Weights of a small GPT-style language model, trained from scratch on English Wikipedia.
Architecture: RMSNorm before each block, rotary positions, no biases in attention or MLP, untied embeddings.
Training: a variant of Adam for these matrices, 268M tokens.
MLP neurons of a small language model. Each row is named by its layer, matrix (gate and up: input weights) and neuron, and shows model dimensions 32-127. Each number is 500 + 50 x the weight over its row's rms, rounded and kept within 0 to 999. Numbers have three digits each. A neuron's up and down rows have the sign that makes its largest values positive.
After each neuron's rows, "fires on" lists the tokens most often at its 100 highest values on Wikipedia text that the model never trained on.

L5.gate344:533454367467529525422416439507391497536464488542538472501495501425443505543514471564457483472606552535485581543519549492554528474460499547577521442480461514492450599407570483528399483426484399572540430439491474507584485521555456461500482546505439511498447513449529565526528573612549554553
L5.up344:567499534536428513511480579465460324461505506507507591476539506526509540418507410454549572497517467504555541543492540430540526370481514467386440375500514496511484452447568522519518454532448429511480498383534427579544517445422564545480545534568488469553550392521450475484485552424422483498
fires on: "un", "ad", "om", "ul"

L5.gate376:498425522534570385451505472540412586518578433517601557563471466480463548469560396547500487556525600554494500462482579577557569539509370558456416480502513562565445561531476596395474517445538456503496542484491474514516555434567484494576549425499449444473488544481449474473480436535486535548
L5.up376:590473566494563485581564508577474530462546569498485492551541482455436384642502335617545493566487474443466546406482517561529562482476559448511466455462565496503600468526472533511400500511439509492475539500471496508585484486420493537546528542447497467501550489526601497518498440571451462520
fires on: "an", "al", "ing", "lo", "hern", "anc"

L5.gate436:553453500515492569441552381437501489524571461475441486576516515467472429537477546524485435448505413437437563479517486484508517528404539582475520478489527526487485407417480557568493480442421454559391476479443487420512519450516465507509497484479487510476606552471531475528518513445499531522
L5.up436:495503509465445449537481442420456504565563526465431474520513521488542415512527448429493387506529516516491539427526566570546513557573478540441487475469572545375501537478512542449488538470517592516453474445404457432568485557515581506500517338432476455488523494484567590467515518459441539496
fires on: "ar", "ra", "l", "9", "w"

L5.gate150:474567479524573508441546539535407402506455461552523600586510492544516506565447497468483502498481485543461445442458595569457462421594464460549477468497520416540528499473500548485497447508466492499564556396560445556528539534572587474552468414492554456486428492412563478526469450536507484530
L5.up150:607549440477444490502468477588590464498558500577542418395565604496603512487503518438552478451508435530464490504472420519525521572549470520588618489462561516505501501574545502531398580548537495495497516594552462431536507478514479473441533470480486549538519421538461485552438434503504482488
fires on: "ind", "ist", "ther", "ult", "ether", "202"

L5.gate148:526450503448556470423562588499597582461426461441438496585556428532463571487475458486546566485463453522502484485539523584510534610519432510465471534430458529508507501474446463557544562626471516513458461619503533525414541486491552518545396506556417499484451467505504515554508532484557573458
L5.up148:501443543552467483518534557459420514479556479530469470359502475543510469488456461577531491499582484493546536447477610511519454574454467498558413423431547531460479566558528422543498607524438546509570501506468550598510404464468549448509494548607463520536500456504544512498452546527529536532
fires on: " acc", " f", "cc", " inc", "===", " rec"

L5.gate211:575384509454437474518577484620441581529469491465437532556477442456522603574464457582430498436484457465527555494484484535476529464542505491441531488565547464427509387411483514526428505419521444495446515643467560488516594510543508526590533593483468486489482521483531481355465540581554489513
L5.up211:507494377487522441436454474539436574524577480516501510474541400442518464478524558526482484416534558517483606495477511520559533498513481460428516526605440487433580515639551403512538532544524520518447465542483489419484517515498567518422537490542464433502486489504493501507618519491530501410
fires on: "ro", "l", " O", "m", "ir", "res"

L5.gate492:552434556497553480522474386533486538521544466494430433576505514502517567589496519457514424475545486459521483464530469552530530591516462393573494449388517568490499576502385539512539502372523472610586505404503438537527554529518549446502460576381548423562461390499538483478482489545458521490
L5.up492:523442447518507491493485481450517545526504497550553474511472505465413593432490515423452515442510443560489531489447483517506507387507533568484428482564555512553505487504527477495487524504454433512518376469453533441532449493495502457493570549458502450541452542532473403393506509388482552577
fires on: ".", "al", "ce", "ol", ":", "t"

L5.gate563:449458484550499423448589494431531390419434421465546454424500526592515414505443491528468480448587470528461529458435444500510537471528449508513482456450559479593511518482466533570554507402568510514527528531479485570580577558492437501510512558499452442553506539532546548457463556485537526539
L5.up563:469531570544474467638522494541435513490505470529550530478454575442520439459569498562448516426442484712528481485385425395514445441533529571561506460508498494582483530534414504545518498494458564354511562530459424457558439502519449574465498489499548499505574493604468458410481546498492554538
fires on: "at", "ac", ":", "ut", "ess"

L5.gate253:511475509453564545546515470504581518520400495436491476594517548489433499506494512534472464482539529540519638498555563528462487528475503572536555476490592474492513505389637347535412464425576508531479530445529533528463577504594467494556494427481570545479349541452455489498402453516448546515
L5.up253:505564584503423453526438416452545531565555510627524548528471542422554556503440430604426427387468537506536541528508514490456519570473426521483615473447596429560438501422500488494440472492493477520485500523414536571545465462497532445477516553449519419517485469660533467499515538546516572496
fires on: "1", "2", "4", "ens", "ach", "3"

L5.gate452:539405555526534483416448565509528584497454445514533539481544472484468554537582477495549520482513566385476500529474572430509507515476457503537516492441496538451442543479525600495547424430475530456490503502435471508422436442505461427550444454367561482489515513431490547496415490568550541397
L5.up452:620490622547560536533579427526423490498488477462480441424496513468480520529447545542490473497511547412549576542476538510475596562419496505461440455462556548422564552496524570478506487488462551573457473522479524523484556403437421571580530414439461455420518550543547430500476560524467597534
fires on: "anc", "serv", "el", "ov", "enc", " /"

L5.gate560:497459435549512500521465437502488532599424496548549454544474463555426438540551491568483486406494462542453469531502494520612414443541444405564382521407548477528540466497503524487481406502500457467505505526418435450434485384648452449445518488550594515446530396454545462493420495484486539549
L5.up560:544502408468482562470511476506579367466459554588525539545536564520473510437504522562403506481522450543531468461380482424496525443424503455449466536561468481550584490578532544377563582556454530514497586483446436448494500463571486447445618498502520455459546505472522525536533482469444453543
fires on: " E", " Col", " Al", " col", " Brit"

L5.gate454:549415474548438463443579456583458579523550459558524481526481492472548513536464524457490420487545514491468549388520503576420467542586492420541532523477478497539550587502504490451486552439501505495580447547521505452564505505515441513486404489552536509543506499401502516462533406541417421465
L5.up454:514546452543557527535452480439522501494572536465516514558486490559506519528424487470515512490460463495486490545445509471412503640477433581527456480503579441376469494407475565432443515494455506493558549494544488525564514454597532541424485459515444477511477399502514492511449492568455469469
fires on: "o", "or", "ly", "y", "ide", "ill"

L5.gate237:505496526504566602488558540494537565513475436425483501436490499513536494568506487426548496593665593435426425540522498658495516545410594546517546523556427430477473484552458441456486524523540410544525499452462517576492428472566524509482421487449455510478506473478418493491502540531478539519
L5.up237:527524570496486533374537519529554543476531503517528438521499550466527492486578536406540446469421541468547569414456575493525545522522434530437446524443585491507595470526460525601415543501502549589496595522540455471602526476503565467545518511503429474405551551527526534513380455507486540489
fires on: "el", "l", "ed", "qu", "w"

L5.gate594:465469487576419465393505469494402511498550425486527529493480504421436470573510520533525518467628476474464456441518484594514532439431486553489495534477583427518439538473492606572445559524514488509556433566563500547515483443533488481548423458428430494554515447565609523575605486437454494471
L5.up594:385533402491425434418397566578568461565503445544498511471467491551559449439600484532564499511494469496476537522481481462512511533535401488512541451520428473502467501583543489585456532446420513521421394468535478529495539499541504504516496446524493511431480529464473487478476448485479518565
fires on: "–", " has", "el", "ent", " had"

L5.gate276:533548602537498459410512553470492592555450406530536527457414490520483525533511539400457514435539608490463542468492533517495600564536487510521528471418561397521538536398518391496506553494482513504412472480423432489405507514494454490440522542506426510499462589506420499559563501551463485569
L5.up276:545453509519464529560456521481473499514580518447491484407489458483517463599493541446461540584551508434444440548501521491514529414524496515612547567381488410536471523420508572411532480413520533552523476497496529437475389506410524561528474522523513548413513394500485511554496531586502444556
fires on: "or", "y", "fer", "ay", "il"

L5.gate78:511491470556474541533545433539520547523564462489426537414469608522547476480502441427531557515584526505513489689406503555470520477440434463540434527448515475538457513553518536455504561383413430421517570485390560494468491475571527468474538506533525476437443503445479398532516574617565536571
L5.up78:553571537483536494600556476507540530475495510496392431547491563455527472526464490471502445496596433492508593492459446525474525441511488370506477461528527501515536500484562479335422448425511458459460591589463472409448527513463472475408495516567517464475508563499452558470630558557537473517
fires on: "it", "ain", "rit", "id", "iz", "ire"

L5.gate328:458448566449571515594535513505432419546515506577483496470429530534551521472552539539434478533571473491487551440508493447517505436527512474513490482446479507494475541510438587502432535503455506576493518589593478398637515466546462527481522495418492396435632411470474479451455495533526515465
L5.up328:451486505533445487442532517515503550460538487598457476479477488501575532490544541517529547470539449455461526538555460514472419492473592558554462504548438522523619547469483448447426532462443430558595517541506548510546515467571494502443465462451543357507519475541444457473435447556433510536
fires on: "ro", "qu", "res", "oin", "em", "ic"

L5.gate637:533531479543546581532430542450427464454479543543534436581489397593488477530509560615476489551520441495495475474433535448569479565478484453435440475510487525475446435479458530516561480523544539493448518491524521507524489529493457495574497433431478466584453597537501563375468482504454520490
L5.up637:482448529513538542517523489489459520415535479528582454569478453519490518526527576449626436531492449528530459525461509493494512439450484566535305483539536582548527541526541546503522448458492525543539526451417570557516558609562413516569502443456471513642491541521514468517508475531445508507
fires on: "al", "ced", "ac"

L5.gate249:524444448511486494438462511469449458372540493567440482528478467451438604531443465470388402442516444523476573540466378466537478511529578411512541502571539543556511445500434472546470462495547476501483502472471469427477471380437451507497507523526345430457480464525448482464458389427482400527
L5.up249:471460479385475517557508548464603504462513485476481505425502493435454500406551544447494436505473594610474478556475428510538489502490453473593576462495398475492458497471399506480493629561644522440583524497470448499558517484536494523455518548514447518485525547473419586557461494459521411516
fires on: " A", " mon", "amil", " a", "e", "se"

L5.gate300:530559438537460468513547491508510457478444521416547429387423492493543452386500556413492489490506527534467478471416445521531435539536525528407469576483566560532510494448478557454570524495581519597417487468515503536627473417506482461488504465418452601438453623516459521473461444447532570529
L5.up300:559479416594533513514528469516514494538503465420584506516468541500444503397535429529538466554522498586508513600406434613547519477429459510559410478580586455522506528562460584460507386505534525547477542462536535518539517592506491522457526450602548366557520549547551407398508431480481413481
fires on: "ic", "ural", "ish", "g"

L5.gate477:469464488546566576497495461476479431471565549454478427518448456466480372563497519582468472523641536490485513621540493550542443540512490505513575458458527457521492631467459501492484516429498507637476535543509575478459539474485374461511471546461493540452568464476610579431555495475519481555
L5.up477:480457548440502407550641597469592482602513453504557528464474566489473485473451521558535509459478399537533477427554471440498502419381569532604466500503514458468485552528497531537467477560517529515506445553509447483472419501418493488553492485473530544469562452547410464517490482482448437564
fires on: "end", "7", "art", "ott", "al", "ist"

L5.gate334:494411498504422423446507579500424511460529479567484432481466430566548541456512459479417576505537549479468539457482567524498450588492447415501551604592549448519426465508531548492479509535479490461454458571496453610497473473523491497507466436604436543458502543496551536528579468514617472572
L5.up334:421442585582520470555401578442454494525488410452431513468459422489579545425616494540485546634524523534446520482479496431509467502438553517482488565532514463531489433525552519559521504549501518483498551441506524591513384516503500524420566483479466551524504475471462530507509541462511465529
fires on: "ed", "reg", "it", " v", " sub", "urn"

L5.gate121:496529457423512449427542564465638483624391444489527541537472509572444473591492435570547555451473474500429502501471505578494541489556600563488628503555466528559551517513494533482424507517527455435611509545425369501474490451472459496524478481405478522522549453471555545380469470472436537545
L5.up121:538482506435515523544436554456483445540511481479566450513495588559509460540497568454463454425443483531436474575470443524459568468515442443545512550509457449520495451520479495436448519512559541423593539668457479485504462575478522557489534506551398412487581479648543541523560521564532499414
fires on: "D", "andid", "A", "B", "H", "el"

L5.gate12:529526472486580529529528565467340531564470433418465532517493473510477528501498383416413464518518636416497532583579494538499536485548539431498537451433570504536458517494482466530401430476548502571541508620499561502458434526468502538499506485532511434522461506527455524533433510439498431424
L5.up12:496510437520453479523562350542518441480552541499548518445534434513562529563483508513534526421430492575492520504505555619435458505448409596534491559495495481525517478527494566548505493441457628466493505439496490479459564522483507477489490576500509453546547536384531451590469527475498461468
fires on: "in", "am", " |", "on"

L5.gate7:504538509479480515607625451540539468528493468418510396504491539488524533575505461452576490526535429486497531382396533508517411465458544559436500457573515556474450518538472590503492533532491574502436546548492585579567561452503455493507463480562602500565536477500529490499542452504478542522
L5.up7:439518516501541468505529418474566526459575497564455445488488551532587561455472642610470516567483469506506488488448513547452514556505512441525568410541391478534468521487518566477515509498557436548457457554573594510546410511469488469479529379404617489535472486450583467506520568451406439536
fires on: "7", "8", "ess", "9", "2", "4"

L5.gate243:532452483522631400583549460498431553499415435527580491528452504475497513546478443565476480458504581520441478576457502530574401507609457480580419471423564501558526563490576455494522463461569451505447457545417486587538444432546500420466480562540514588471535489449484504581449480486551561549
L5.up243:500483532488565438534440538398464537546466542469494468521546611456507428505455489571526518521403597445494461529455569417414453398503522501593500543565482522614535502540573478466486472522442522449485532420547483537475487466489491484420545564545493520507556531434491435539499395417494494585
fires on: "an", "ian", "ic", " German", "iet", "ish"

L5.gate53:494453506513433459427461585476491506558469412621538461572380541547546528408480469454536567460390520564475453535397490508489460565460412502526449581464521411452518493528418551523467533474431469502430477505437488584447527445428473467430516404536414491496491527516477575424444473408475543544
L5.up53:493482530397475490489484566531490448491464588532485458583481506439499498501474529454555461473516528556486366487592535502443526594468456467457426410466481417474494568441484584588521546560563539551387540473533568530454477531474488462439561488497449531446564563518534563556462482484418498537
fires on: "et", "it", "ge", "ist", "ell"